config.yaml
n_kv_head: 4
head_dim: 64
positions: "learned"
qk_norm: false
attn_scale: 0.125
init: "normal"
init_std_up: 0.0334
optimizer: "adamw"
grad_clip: 1.0
warmup_steps: 276
schedule: "wsd"
final_lr_fraction: 0.1
steps: 7923
MLP neurons of a small language model. Each row is named by its layer, matrix (up: input weights) and neuron, and shows model dimensions 32-223. Each number is 128 + 32 x the weight over its row's rms, rounded and kept within 0 to 255. Numbers have three digits each.
After each neuron's rows, "fires after" lists the tokens most often just before its 100 highest values on Wikipedia text that the model never trained on.

L5.up1180:146094099099104091101153141142109090105155138130084147151108108109113176134108169167116203091144087185114127140194108173126134081118145175120178122114088111099117158114136110132112101146073098120121137099141126150179141129109124157121130122155152125163122101180107158190171173103173092133108144089060172068052135130179106158155079083114101130134155125125156141133166106135097099120141090100156160102064148136153166070141135135174109109166189070123100069169113118122134121120062178152213137147153137126185141073131086185154118142158160124134141130104127109134173098081146157143
fires after: "0", "9", "1", "2", "8", "5"

L8.up147:094103160124133146058185146092082118089093113135163074155082147185097159121136128192109225141125088143122071111129088156128177136117143066119110118141116092166132126136188159178118116193157073083167136121124137116217143146116122128142148133127177150118114123112099129117101140078091116104124084176122114127173161190105089175119119118176097161090069092165129080143136142147103148125086063169167165145131142144143125107156091152177148100121171159104142034148164112142168138086109112192145103119157100161148125064131104121146143131142148074165149165072113118149193127189088121129
fires after: "\n", ":"

L10.up1239:087098160253121081136152112105130125114137146137121106094136082077137074119141223092114190109149114181119146126130102119138114118129127100131126155131109114159143132140161117189125152156145122101100141179124098144138062119156118113202185088180106189113083180112137139075103092112087089126158181061134162137165112147154064185131129105152193126138083108093170151111090123144129119118117072129171170176026139106156125073113138228156128083104165123111157137077122171114154099134087160084152133151140109132181120146102126140163125102135137140100186115127118148150118137170160168159
fires after: "2", "1", " the", " a", " in"

L7.up992:161089151154092123100102122111122142137201172133125093123178145123098175084152095145127109125073177180135100110056108082100144144109099168141150138151127125148143122186199088163107097113132079119153145118099146106166074136160161130167131143146102060158138172165132126094091134134111033119140113083094183112125095070079107073151154113155129084214103134119166091108133144158118111126076195098106142197139114176183113109100114089146116119139132116067179089095096094155168123151097117150127143110157105129128128149157088171128107068105160142112216164146130070115169121151097111124
fires after: "-", "\n", " was", "|", "W"

L7.up599:107107143094153141117126202136089107106159109142089111076156118102136134166145142166137176109137078214080167121180111103138135107141121105117131085084139096088041130105163109108086113135097054142127159101125115172136136102147157122081119115149191138115141108119100131172155116126128116181106129089078201145116032091149116136121106143091141178196218162133114160156144138151083110169071201115131164145115096150185097064080176134131141124137139090129128104101084071108134117131134172151131149155147087157124127091116165178118094163137129126131197159069130131175123100093182142151
fires after: "1", "0", "2", "9", "4"

L5.up586:094101152162168086116122137145114118104177134145091112136128174126117154113178105165095150111186098117135136125132097134140125105101142133094086095102139194169150141117125105156135109082212096136088101150119153162117089120109120156192092125149108070147136173086125122135166147117157111104135097085085139094120132200077091126140134099139084145170035118144121142189115093159122164141095135189164065167125142116146194108107128139176143137161153154172238073119109143164153120096066149137096102112156123111194157114083118137195108144110153138163106096120073084118152168161158092150
fires after: ",", "-", ";", " in", "°"

L8.up1107:136097122081105095054190106163150106120139125093092119150116151121114153101117111140088186133161091144123106159156108100166155114114136057083196146140158128128149172157223161124135133132122086147095122127163126136176149098122092149081115091141111125148126106138120076141170125120129089179146118132048223111094090130153060096094188144127120207183095156133115145063165160130099137177148146118111141135063064127161137133190113154187121137149140140162139081103153118156134140131091157160158129159161115111165137151121152157137161118095096112117194114153099082103110081123162112182
fires after: "9", "7", "3", "1", " War", "4"

L10.up348:143086106116117113054197071123102138075123105076140111102118171188071187152161110173101148202095130115125080106143115137059104178196111116154097092192052113127134137096153119141139143167112082131154121106154144069167132110155106135140110169166179098110136163130115076154059120138139147122125068146117124100093085060156101148133120121176110137165106072154131138125132198149150137129133157102119167130180118143128119109152091130137101123140170103142169092129128145183198111091111137152150118158129135163135205121115116119089134127136174064151159118136094093132095102180111174134
fires after: ".", "\n"

L5.up471:115113193149133168108098128123168168141182155135089131118108138119093152048181165125143143145138110116115123140046122116140082129160152122100102139126078163145115132128131068145173125076165110092105105140103144083121107139146142153163123123130137167179147130184115094082172160131083070111131140071107134082143123189071120076135100157058162138166122136166125144177114092133098169155131178150130136220165176092158152074137123087148121126103131119131170083062120121105149097092098160143108101137212068122176128146175142164176105140052109145139138125122066106121157106160097138085
fires after: ",", "-", " in", "\n", ":"

L7.up681:134119097064121088149142168130103072136160124138129093130094084102117088108097162140086230126165098177097157137127116095143135108137141154126117077099166102133109165085144145136121139139118084079128202106107152167182138163123191121055146128128111121149115095121135143156153130057143130155078060082110150124126134198105117139157120162097173100127110183149158149132203087165094120123141127064168194110132102160170132063128151163158087148164139147120175089080120068090136108134109157116159119142153100131128158066112155139139097137204089119125180114132132093130099070150160133119
fires after: "8", "7", "9", "5", "1", "0"

L10.up630:137134097190187155115113108158061086134098156115111155117127149123153135127123179154153144067042127173071154181146101114131084117145136150167185099153072109093105117200144124165175109194126155086093083130115108154133038165123117088143118134128135097152083200127083143134139151153077125088148173148153127137160102048133121141095127171135097094129107071107146151110069188127132124143132107156141094112120160193154120133145136189150110113108187080169082175111076109160110150134101103125138094112123120108129128119057133165163195125176151110171100099109104122124187118170078086149
fires after: " ", " (", "–"

L5.up609:099137078174078151125164115149104130161140106072083135092147097145130133116147191128136140070127154108130094135128101107127084196149148105122151136147155060112106167152149116154114136137087160135073099077111095080172104117119071151153131174074087119159146132155123128134128120176126099113127121154104127130182097101091081146157179107195072140169092123130105070125096200097149145069109157190137145180126139145118097102150154114117117096134157159153054111120116094151195136159142213140114165103148122123159092177053144158118143133160156181094137145146156112098138110176083095162
fires after: " ", " (", " \"", "\n"

L8.up320:140129111208104178118086097124048103118111170058063162141098152156123151097202155122105105144085183078119129124114083143139121141133138190100097116111102120151098109137143134170148102121093162128124078119125138109125126148085121141193145133074088115132201121134119148093148161178150096137108182115134157101118111162090135167170130095199125196155133098140111114139041197158111156078064152175157108197106117113135114130140134099166082109076128130125075150157112111138174101102113123166089173120119069129181093127105164191131160142144192138139122134119143097122123130158100134143
fires after: " ", " A", " B"

L7.up30:098116172142188154129081184111089138115125145144118119079117057078139120118111123097127127120176112163113158104114135129124143120141151169112134117059175152163141047123114076146162079194074062163154123178170133123123108127113166119168122165122200184087128132132109127057140113120125108126133119178038167112171103114184130205153143149121108220087192150164182131126096136176041146179096122149068064134064112141145144112133136156178079107095142143149108151140119118119174101099091162116108092116101113166119135124139136126100111180121184137163127112119106134182135128126094128099
fires after: " the", "s"

L8.up130:090115162200092133137091094129151138107060133163110080156104157148133106085180153165105125087170144096106112212132083136131068128117124189151163147144181119132084177124150158156114146116128112114101087146126101214071127119150094169135143158157104084204131118075084140102136161151123090141086134140153101063141100196151140167181120110150087179133158095129123164188089081148111143130107127145167072090151132115141179122120078135137123125075172140112191137172093136129127122125116173138147093171093063107158112132140163117128165095102188110150105109124128139133170091128197142153
fires after: ",", " ", "-"

L7.up1094:104119157114176091106115119092178179150156149150165088130142073133073189122135122178068135161158093202092098114090138115116138097118145098092150125133175151094151083106162123117145136116125060131120177145111179121142138110120142164119195145101158170164139071166109137068083110112151151143088082108083164113163100115172145187156187161093127132168112139173194148090143153137059083110112117154142108190089083130129131105197160128168054089141133092121125151081110108183122127100109151151140070147178098171161171099089072118105114162079115164142095134118142092168115093108092152143
fires after: " the", "'", " a", "s", " his", " an"

L5.up1270:185093129108126150128126189062115076110103169116134142122125158163105143093203109127156148168131155038126129132145093194102140132145109128175176144093113086108142125138159108150150088142128126137091078144112139128103143099097108137189120164121163113179127100141140080087177173151093153142175150122155116077180134164093099123172142164158111163074112113193093172126094195100074137122133098187139127128120132103113109118162070080186108147123167113127130119161135138093183070186136132147155130133122115094163103062104156139142089164114151078152133079106066136110176130144117165096
fires after: " |", " to", " of", "ing", ":", " in"

L7.up476:126117162125142130120085182127097074111181170134091095145191125175132166147196141138094130194151180068122143142075100149125058187111123110110116075091183117136107132142158099164131117091171066159117162153107130102116108199149132160136132141133169061162157080146109127126124132125134043136094106092096143096195120158078107105159095126149109148162067172173110137104096126111111131090115146200133157148102109111147148103174125110153115066079081147081107037150120141110158098129091180166106181117100107191171124138111078149128132163145179123124159134118086144109149121167087123145
fires after: " |", " in", " at", " of", ":", "0"

L8.up670:181114131088179118103134154100146114159091125135108134130113082146125136086100138129127229112187092108096120112125136061154114104145167155139166154095170098068113129147175169077086160098147104145109105171202154166174130103078111119110109129126097084158140097217117131169123150155098088115135065140118187079126110115157067142141138132134140156094147072124102098118166121121163120117096106077114146097127132127179174135113163167148108137195155143148119134141080122134148086061034191126111091075190090101130119119104194167091151116037143103167134144117140126155085116097140159086
fires after: "1", "9", " Ter", " Pro"

L8.up1242:143086162183149120140123095124128138133075193161116100122115110164106122100168151153060220138112177111112139137123104095093114176166116131087139141073167144170092127182146161085138130158146074110077111133124130228112132144127137131151139197185107125133138105123109157104123155168118078127149112201079173058172104144155071150176110093155105197108117103160167159102047167131120161095161087115114167125133127099166125124158175094151114138061122146102147129125114167114153137121105161107160148105105068133147100133153118131124116113087110060092129126152160129109160095105098131139
fires after: " ", "-", " Ex", " for", " dis", "."

L10.up596:114112172110152126086162178059148149109169115114107101088158072124127166125154183120152183149154103142117132130173131092168109117149138145074160141138080079150019110100130129095129139102143109121190154114156180156122135136140119084095123153165114153124115143189143149206128139080140081203048139096092142101121103104182096137106119103070137119163144151105145152091144168110114122138077098107081130123173061156119202071097118128139113113131151102142145106118087103142173094138112143113167129084152113134097214094131131135158092163086142160150111119176117096157182158073220121177
fires after: "1", "9", "0", "7"

L5.up1072:113096101170107170136128171115074153154142192091100126153203207124101118115169215117113140114155163101118128136111095156175121129162148157086081140094094134148152094156151127147144106070074095109094079128122108141147103117129099127144114155123120054133101149175110124124133164167136085107161157134116165099141098132071128129171106123153113147145138054121118149152055177075108147146083085150124140175058078161158088148135137122169132117154153121153096188176135118118158130112122196127143151138135105131143073134067085147135170101161221163120168132152127095121159113151137171203
fires after: " "

L8.up289:096125113181124142116136143140042111089099135155106108117130138180099139063115163169123137136140103184083155120096055142118118111164114117151149122090136126102145120118148116096168104155130078091137166172081122196143099189124167091133150110168134137148086219083106119174091162123057122128109145130096135107198096101089164079113088141172146119153174126132131071066059199129113121136108133158152108142164107143108118149130127196134113038188163122083116142129127061106176138147171069135160146110119150063119127091055113130187124124157152105130177109095138069159134115139169065123
fires after: " ", " |", "4"

L10.up954:145173083116132050090091112102091146142171172190119047174091137146108099133146123187109151126091115125101121147149103108139181185095076146183165087116146153128177111165226105156055087120109093063142132149068149149110110157145065100091125165089149123163151174108139122151130149141088162132080127172089160079151076155104156176108124058107099078131086135121134062142056154135097085126091100133136178168163095092133123092104138103140110139173176148128123146130106127123145167163126122156145073110147127102119105138101097127129139104089155121150145150125163091118132090227090126187
fires after: ",", "'", "″", " m", " \"", " ("

L10.up878:125124105120112124158133199148089071136132148120069091096140078162107152106115149101115163127198120153099185119117165154110107065136218178104120067113122141156061123111178083090117124209078084119122198115042125101116092172158160089112158110137106166165117076155121119132114147129105114128078113078165156150140114128175165180167129133110116062144108145140186180107147102138103127147131170066149165105107115164206147071124146173152094163163133076084150114141066087125124115115144152131139126107129097130127132104160142152138078102205131100147100097101179131161152104151178164138
fires after: "1", "0", "2", "4", "8", "6"

L8.up1232:140108131137165106137158156129120136100146155079123173101091075147114168123137169109152159131142118166096163105132098121113121109136136096065136149137092139160142100151125186123073154164115128146133174109100121160116076133175104112116145135085145058118155122132145110155165159164122071087123120129124186106078125134076089132134118169109154089111121157158163129110100145110130157133112105061110152107070133168144141115049188198088101131161188054174115146101081102106170106082129158181156172138127107065138109101085202164157139058113123119138100105130108083215161127092135084156
fires after: "1", "9", " con"

L8.up165:172083099188142095094127160126131164099104153152106158096164136147100076176152138211175123054086122155113125138133106152091131127169210182197108118160092111146083113153117070120120072195114083142171121176100143107096119144169050074153069121088136081141126184092092124134149199170128151123107136108141177146108105145132098141151083083143168154102145122108131087151211130125135135113108130132092115114127128078208080119107076214125128147139140119162126081165125112176159125053063123189136150132086123164140131117151161105132096125119128093103135131088144123153153132133156123120
fires after: " "

L8.up220:117111130189096159126082074148056136139090135104154096136084101171108149081151182167188133161109163137104109147105101122122126140127118140128089185151105060089063153183119153120153101142161099081085142124105082122160073194173160156122152114145183116146125081088107110139133119147127120100132155165159129116146111081133151167130144139154108191137066085142204153109093163126111177126149106167098108158121138166164153130075050105133096081112133053172129159124111084126135162103136128150192122141127054084196064162097121116164165132177154176152122142194141102141205080160143074139
fires after: " ", " (", "-", " \"", " ["

L10.up689:136126091172127102151158147089076203124105149086101103115141097089153156079163179157121139104087091138064136120126111117143137175101170169101202208161134134140126065224108109091126094164075144158130085140103128131107101115118084119250119173089138125168119156101147119081135150129096118124100125112114148114147117135146073132149086152171135173131141092117063154134100180133085199158142141128160100131112152083149088130115180155128093092097141077085137111106108108109163135139053159104145155125130092141215154128103168118120115145073121087168130155107146117187109094181190070138
fires after: " ", " Con", " in", " ("

L7.up356:178101110146077094138184126112145115076159177067067118118127147175070150123130161182117199142143099128101146141116083160118049115131159104166140118087064124159113074077197140125150162134064161126086140103114171089192086173101156127167143161138150148155161135095132111154074118101125166121085104171130119134098158102129135136147110108114149122150110111108113105122165155121089158184155152068106140097122143146135102054063142157149082111131230144121133086105145076124148092104121113154125094164146143136113180137130142174220160087150205134180162123069131088162124127179104115120
fires after: ",", " that", ".", " but", "1"

L7.up560:184100130136114094128204102105157133095120143136111110106130167157083104121148231143084158127135156108106115121141140125056109177151128080152117136166105117129107128101166175112126140181104070089146119107114146140173104114103110117128106190118147114112156143117104085203119104158084153134179054199085143100090132157101129131123192082111153168169146126110136086176138224090109141140141156110175197147193168142127164104119104172134151086151171124121162107139134096135144150161123155200162119068149120069128117132095102120149122077108180118142107093165174112164131102197109089117
fires after: ".", " It", " This", "s"

L8.up796:125120120114160112094143135063094163153102111129057099115087088098115146136155115130086143110177088165107142154093119128096179073122129193141166173128180132091121128119150096127155138153087072131167162158183169147114082128076142113133168098126179143168113161140107163160121156110132099136152078075090156104164143128152072175146178118171176137153167069156152124151162170172089135105116079132113081150121095132139095134146142133164078099123156111136124167096094132138184054113048119181173118105140131138149169087092114153104099114111202110175161142062054131195120117076152184103
fires after: " the", " The", " a"

L5.up296:101129144188109154099112142147056168118117135128118153111072097166129122111107180163143153075139106171093102137154086139093116153104146162151188112160172143143042125168102115133124126082152141110118092104108151084102106158125088147146142168171100088178075153074122123146159162194155063111136103076144105097145103154118065198140118067194185146099047084139141073174156116178108195176107156089140155142143145157162110126111111145133109103093155103143137123153090119137172173075092152143134133129123052136143133096111155128187147146090115195152147143069099073101171121076153114163
fires after: " ", " in", ","

L7.up603:154111148228098154157144038101128136097100133178098116077105137115118174128134155116163100138142174107113141186113091135119137224132111107138122107104103100122161151153131129185121117078133121109143100161121115167138107108083126112172144117140146145113138187112104168185130129060112095189102139125163098097114138130137128082173111138144112142145143060125099175187098184136118128116105125109186073087096112124146162164135091117137142139080121138097142082126138132118078141150135062167139166085121115168136124141041166132183171106086189085108181112137074100121124104139179095168
fires after: ",", " as", " were", " was", " are", " and"

L5.up1151:124124127172090137109101156133163092111087131089117143116123110164119103151160132197143136157109118121117114143161089145169140154133147152187129134164074068128099132135114135128142118150099115075112112117137105098138072146099093118166192170131084079123074123088121166120092155168120069176135162136157137133115134107129107137150138100144164158096057061129139102136097176125127187117084094145098127185090186163125160098120144126144063098166212148186087165137126121141195196127125148128140131089154122126167106076070125121118188122160137218127137135148137103137139094149096052184
fires after: " ", "d", "6", " \""

L8.up766:113141084190159106113144150104088110162060158151125165138162137141119120134144169173093111108123088149070164166155107130114091097128136084147191158147159150137084136181182103127151119169084150137069107128107143209091103142061110064190147109107169156143094178140105131157084187101080119133143139130124155113170066124088148094177094128163169139118140111107137129108112214116122171134154139136146154117105114186140124107125146227134126059187141143130121128119129094151117143153105143146135041097063160106163140120097137122134078065169118128084158118123154130125104084172145133161
fires after: " ", "1", "2", " |"

L7.up869:130120177094117143084110150098146135126153107154063094087147061153160114134214167115062191135180134143143121139159117092144126102130108167116055106118114144114096080156122050118117124118072068140157183130170182125146142151126105122140178130098149115146127124164088125131093118133138114163086096103097148122162106110157116136161157149073104100198093175151217138109117130118109142069090104136204147198070080149125125096158124175162097150079126138086092122080099137161159072104123164149145116132135079151155131096131157156157135112129146170133148119130108105148142110140066198071
fires after: " the", "'", ":", " ", "0"

L5.up1275:146128199205130160138138125103168117071140085207101133102117150116076150104131151165118112098138139153108079178117076095068123176097099107121160112131179095175132110152122137152079121116095093093162085103092131177131056129104106071130194164157126157117096083169082172179151145169173052169119139074112135133063110146104132114126145124127135167159144090123132191140097128162052166120056074095144041139134138116166115131153113164133081108096153120129196085125110171143134172125116155146125119137162105134135111105150077127128195127114166112127131131094064141159137129156181077181
fires after: " and", ",", " the", " a", " in"

L7.up331:212131088197121149115175121092172119092085126152121129142166139134105101117142148161150114160086161121104112174126084132120138103142101131154120128137116169152124180175148137130139077112086080115135022195123152157072145096115099118108138139151106097152111108096083137124159152125099143150120146189072198109100089117119103151119160083143130207137127094119133205140083202118071159124138118172107109180105127132168095129158121129155087116118154090170140038159145159146182132129145136188153134092173109100137105130140136138097198108119153171075187125183113114152130141149078176162
fires after: " |", ";", " =", ":", " League", "-"

L10.up159:061092174154136098173152128083097169179131139130087062159113109115109122048086160163063200165139111175118169151142124092140146156152117108129147106112148126115169078144178155180114085097113148086119155102097128157136041173106127105180236115148087130130104193108099190122117175122068093158094117152137136075148099113170141158108107112168120124120056129115158123104111154144138133120119084128123148173117096114129120089140114157140111185119135120041102164144071099143146151087133089130159078130126109121111114112114099117140133140108165133104120158100100052129160116144144148198
fires after: " ", "'", "′", " ("

L8.up923:109149095185087095141141117178089133134143163089064117142137184124121162105164223131143123071121127173064154136115077145148080195153196162100102167161107154150051096149149104106099080172112116108126087160108099165115083097142066120176121151130116123186137175098114171130095181148122069105121138135133124089142086137136183165096132133137109172151128028150118119110117162138108145127150070153131146116107131092155124138074175175151122086154121057130110122108117139157143138094144126091189153139126101095180127138144136150165165119183148174063141112124158068169147091171166107181
fires after: " "

L5.up166:136151145131108175085097180140067100128137154129071199143114151142140143155126095142178146102112119125129128101138105086112189157125164164185178090085177121129120149131163074151154125102151126133119084163132153119112125121173047112143167137175158097173112141069127147073165162173121148205149132109130139108102137115118124118123149135177104099108166144151121151130154129140080159109099094160097117087153067119112089132190110083169040110144107164161105071149091093157178083090131146184130164122088137163129155122144144127110127177156126160106161110085100082143131189016169128134
fires after: " of", " the", " University", " against", " to", " in"

L5.up933:153126181171148132094168156098126165136153147120122092071118189177094135149150157154116134186106146134106102127128125095109083169119118072151133079094079054158096148169177156130156132057142084115137159130069113112128047151125078107222147119133122100127062119164093162048136122139121061106086149129127129110105136090073079114129127107075153117121136125112105109168080160101095116095120122185160094148148159130124141108198092125119122113154182147134131100120097128118168178135146139150094167123141158143155147135037115125149206093096197094089210126121114136121133133168086109197
fires after: " and", ",", " as", " served", " |"

L8.up455:079157099140023108128160138164096171160108146163080098112141114158114088079107140155128150062155120126116148184132105150066142154123078179207142095138174055178100106093158150173160115159128115071121161103107124190121113145135091146131183112151102094189149150078130139159131111095082141172112106131133199131094097181072121170138101077160150154125127153137098139123140096123130095163159155163171076107090164134171182151179081140117134133172175161161169141162141155131157147129187168126119139125171119056105118137115103144151144106140138176094164103114114113147123130182196084134
fires after: " |", ",", "1", " ", "8"

L10.up13:193122118130192078085176159126142121076101138099098101100161118119100162154108140168152224148183130110100163105167155159083100099154137188130128138138110154157090079163130162063117103168072168159125125182162086147141091118094096157164154152162092103124133155132100110197182131166137125165152132181134162147162117095135137200175146079110107125152185129110091068125175173129110095136140197112116140107184134139124112132161050130142153082143151109140102085127131066173150113125130113098107140050152122071094188145099140096126167142109120079146129111180109117179129125118130090180
fires after: " |", "."

L10.up976:190127112089146101100100167134111111147135110172078142168110093142095091159156062133195168145208132087125150124177134148120096087114106217158155121125147116113075132130125159139178090084135119148143121191073137118113179144129094118166176119142081110149156144109083131129197089114159121185166121147120151126165125138156133182114096102117196123123143149113068116157111107082085146180126139171150136113133133126104130095163065076158120112105173135148069089118103106136145113141161157099145129107145096115130162167073158121172071171140143096097114094116122111130116144124156183232
fires after: " |", " "

L5.up818:156109128131094104058140104129141154075118129145130171083133137194110155050125190162080154093154120122111092135123086165126131130152124122158153116101152127154107134125177174126117114175099089123166139135104140153141057132129071129153106214144159104114080092140102090160066128126147136135185104189098153125126087083148123162163140096140131139104077114143157091125179152138142112125042169062209168183126141137139118092130070135152118140128211135150123110164174092151147188094073193155130109115138126116142139126092099151122171111135147076121179153097126094151140147196113139152
fires after: "\n"

L10.up1036:170149194119107115101127136135176176137100092145125098134192073130121104178175174158112098144117123141122136186107112115126132165148193122114128128121150138111069124119186100125109103074106169105098099167100153162127134181160124148130155168106115127139116075169086101147096192167116128154085126170042147020181114164118091126131085138115120101182091107134184149130101142106093187131100126150094117107079059139117134114162127071166066080160175060102121140126125111175133149149084133141112105173173121175159116124100112128160127139157148191080136119204128077143142130145106131107
fires after: "'", " the", "5", "The", "-", " one"

L8.up576:139131120144141159132088143094026132119082137120057144123137122151130091149148125153159161077125103182108091136164064124092114167151195155162141144103064122148080121160093114144101152156104109120122136103101143161137070130153104144203112095117132127158116140106122158154091189130125089114083153089138117128147120049134128144153114145139128224121090113115151090137098162143126135090123143166101094108110154084130118139143118132183121127064105152079094106144096109108165134005067109150135161155098093158132167154129128131150129152136141100170160124093072083125154126151181111151
fires after: " "

L7.up235:101126092184085153073152071126088146117110167111096127110073124149131141060123144146175138021125118154085087148158053094097169137136166102187135131190139094136094099155132106115131138100112197145104134148143101172168078106096111120170147114103103104201098168097114121147180179213135113100121133112147084099156090166108129123122083128159129159113163093124129148082131158167132131116120085111110106104124122106121120125112141192131124155117143133126082153133121133203194117057130052178167103124137089150163122101144173158186143139094153159183121121146146074131150139134131137125
fires after: " ", " the"

L5.up1055:104111133171058164084116130095077172104145168132080162125191121150145162055160199166137142111155131199126120162109108070135114193182116206095119084098170121149156134137082135150101118103135137107116177124143097123148097129113121164181196104079137127133101194168103090072131163189123071099131137119132163117122077180066082124162089093119134117131177112148116052143095116084130161106056167122167134164164128101138113130142104103113122106127127138107065161167151102155134137112088117135084113085143098094149121156169134144168083142144126151160139154097105096116186132146089118079
fires after: "-", " ", ","

L10.up1108:101109120143136112090143067122122128135077158142074080128130103128106137092144122105135146112195173103099165177110144100097092174105068209174132102138124133153049107143145094171133112143137136119158133103089127155115159117100093124143185126081126113208158156081090111120193141103081142140082120107149137125167104158089111142146126075147161144132163147117075134179120127169074177179138162143169109083175132123175143106196075103145152152120161138112122167138057119124157109128146143131096085116140100073130089151083133101138149133167120120128111056119142135188140097158181166140
fires after: " |", " ", ";", ","

L8.up844:123104123119090090135124135163082060112114116151060106133123124149074101133146121145134178148176116096112114148168097117095125170118155196152130109083123119180098126123181190180166102150109138132189118086134072163116127125163116115187163129129101139189169159098098156140129130089099090156148126141120184149125096168147157162141122100170168111166107143112064137183154143145083138218108132167189099117192103116117093136164100092112090116156163124185108128143045069105113100183161135114121112133139131097105119124130121158141180108090145097110112094158108118150134080162163092179
fires after: " |", ",", "s", "es"

L8.up994:149107187186109103102159143141113134082114139110160146139114152121079129093118119175063169195210122136094111181097121160078131134093114098134146120143105155135134125115142129145130104127087151092162180123127162166151112209126118097141163168175203155162077148134103155145122131103119083146073161160135069137079145169154106143151113067156079143168057118123140122199057139154119102131121128143110147154095133165150100093106086104154152020132192132107148135135104138118176140167128163170127092168140081181151130090081103124141158121146205044109141097107109128107155092125155092161
fires after: " and", ",", " to", ";", " but"

L7.up359:137139092103137130071156157123056085138100089197077146137149115119099068128120148123149154156199121047085129146179128120043127160132115188122192105098128164111078162079130153099126112132116082168112176205102124149109119165105136153157127154117100105130112156133091104153156113160121118143126095124116157141150105142131121164106148122103129132129135159114053087182142124109105160146094139150147182135187083099136157152150122129127162103146156091122083111142154082177182111137162101145160132128167070068098220110049128181162081136136192156134147101176116136145115116146172115189
fires after: " |", " ", "1"

L7.up86:125122146203140107152106161113151167137083099141126124155141167085063129078114190197110148126105104169095117183135090102119101108063101122094147134118102162098152158153140145161092122147134141102114080148129162128117121088096123169071128135160085150130131129119131089064205110089124153158180071069100175120139168139089115162123127068110179137140151167099112180105111186146079127132100096064130157141090108144142088106127138223159098061165162103161182108077123126148135124120059128163148069172154136132132143075100114163076127149141099126149179110136085159179132119113125119128
fires after: " the", " a", "0", " zone", ","

L5.up588:126089152159148093110132135112174140102147142137097170098102113170124159100150205207149161122156118174125119166119116160103088187146093158140137113128079119170142096165138130144097112158109094102079118111138155178114031170085104126139138127168168082139100167197120059111166138194066099126197144119103179127129108204055119126149091125107125138151130117140106103078134178139119115102104151142116148145115116101170086110051154144142108130117169164115132102096139138133178149166109181152131078136147109128146136140144126143140123122111170051156179117171077110122147134188141043144
fires after: ",", "\n", "-", " was", "|", " did"

L7.up1190:132099161141135087038154106087094134095105164095146130094129109153089138136137108199147148100069167144124109128110109134108159115213089165172118159071072080139116152194148103178138117141132097126156205123099116163157068140124120140184119135105142126134134129103108165127079119131115120124112080180097155128089105082111120119111178097180142161175148145128155079063105211121149116137068162128069143159115115176183107128135087155136157105113201117160181125145164111114171156126082183157110143163126108146129074118149099138088146096147128087135145142139149103131114120215132109205
fires after: "\n"

L5.up443:192118174190152154104175097096043137087136105087154150086088127133114117128123146139168173132149099175115061134168122154150160098148150110157183080109100132147091124169126128110121085080104123121117098098120142125117120166140086121206177161112152112173075177137114098108128144199146075116142175151143150088146142084127094199128117095152113160098074091139127049148095149168107147109107086158131100129093196089134111129110138132142091070142169148149103135137094140182190181124113160140117114121098095120157111051108187104122148144120192186135173154107074112163161093108121053108
fires after: " ", " in", " St", "-", " to", " of"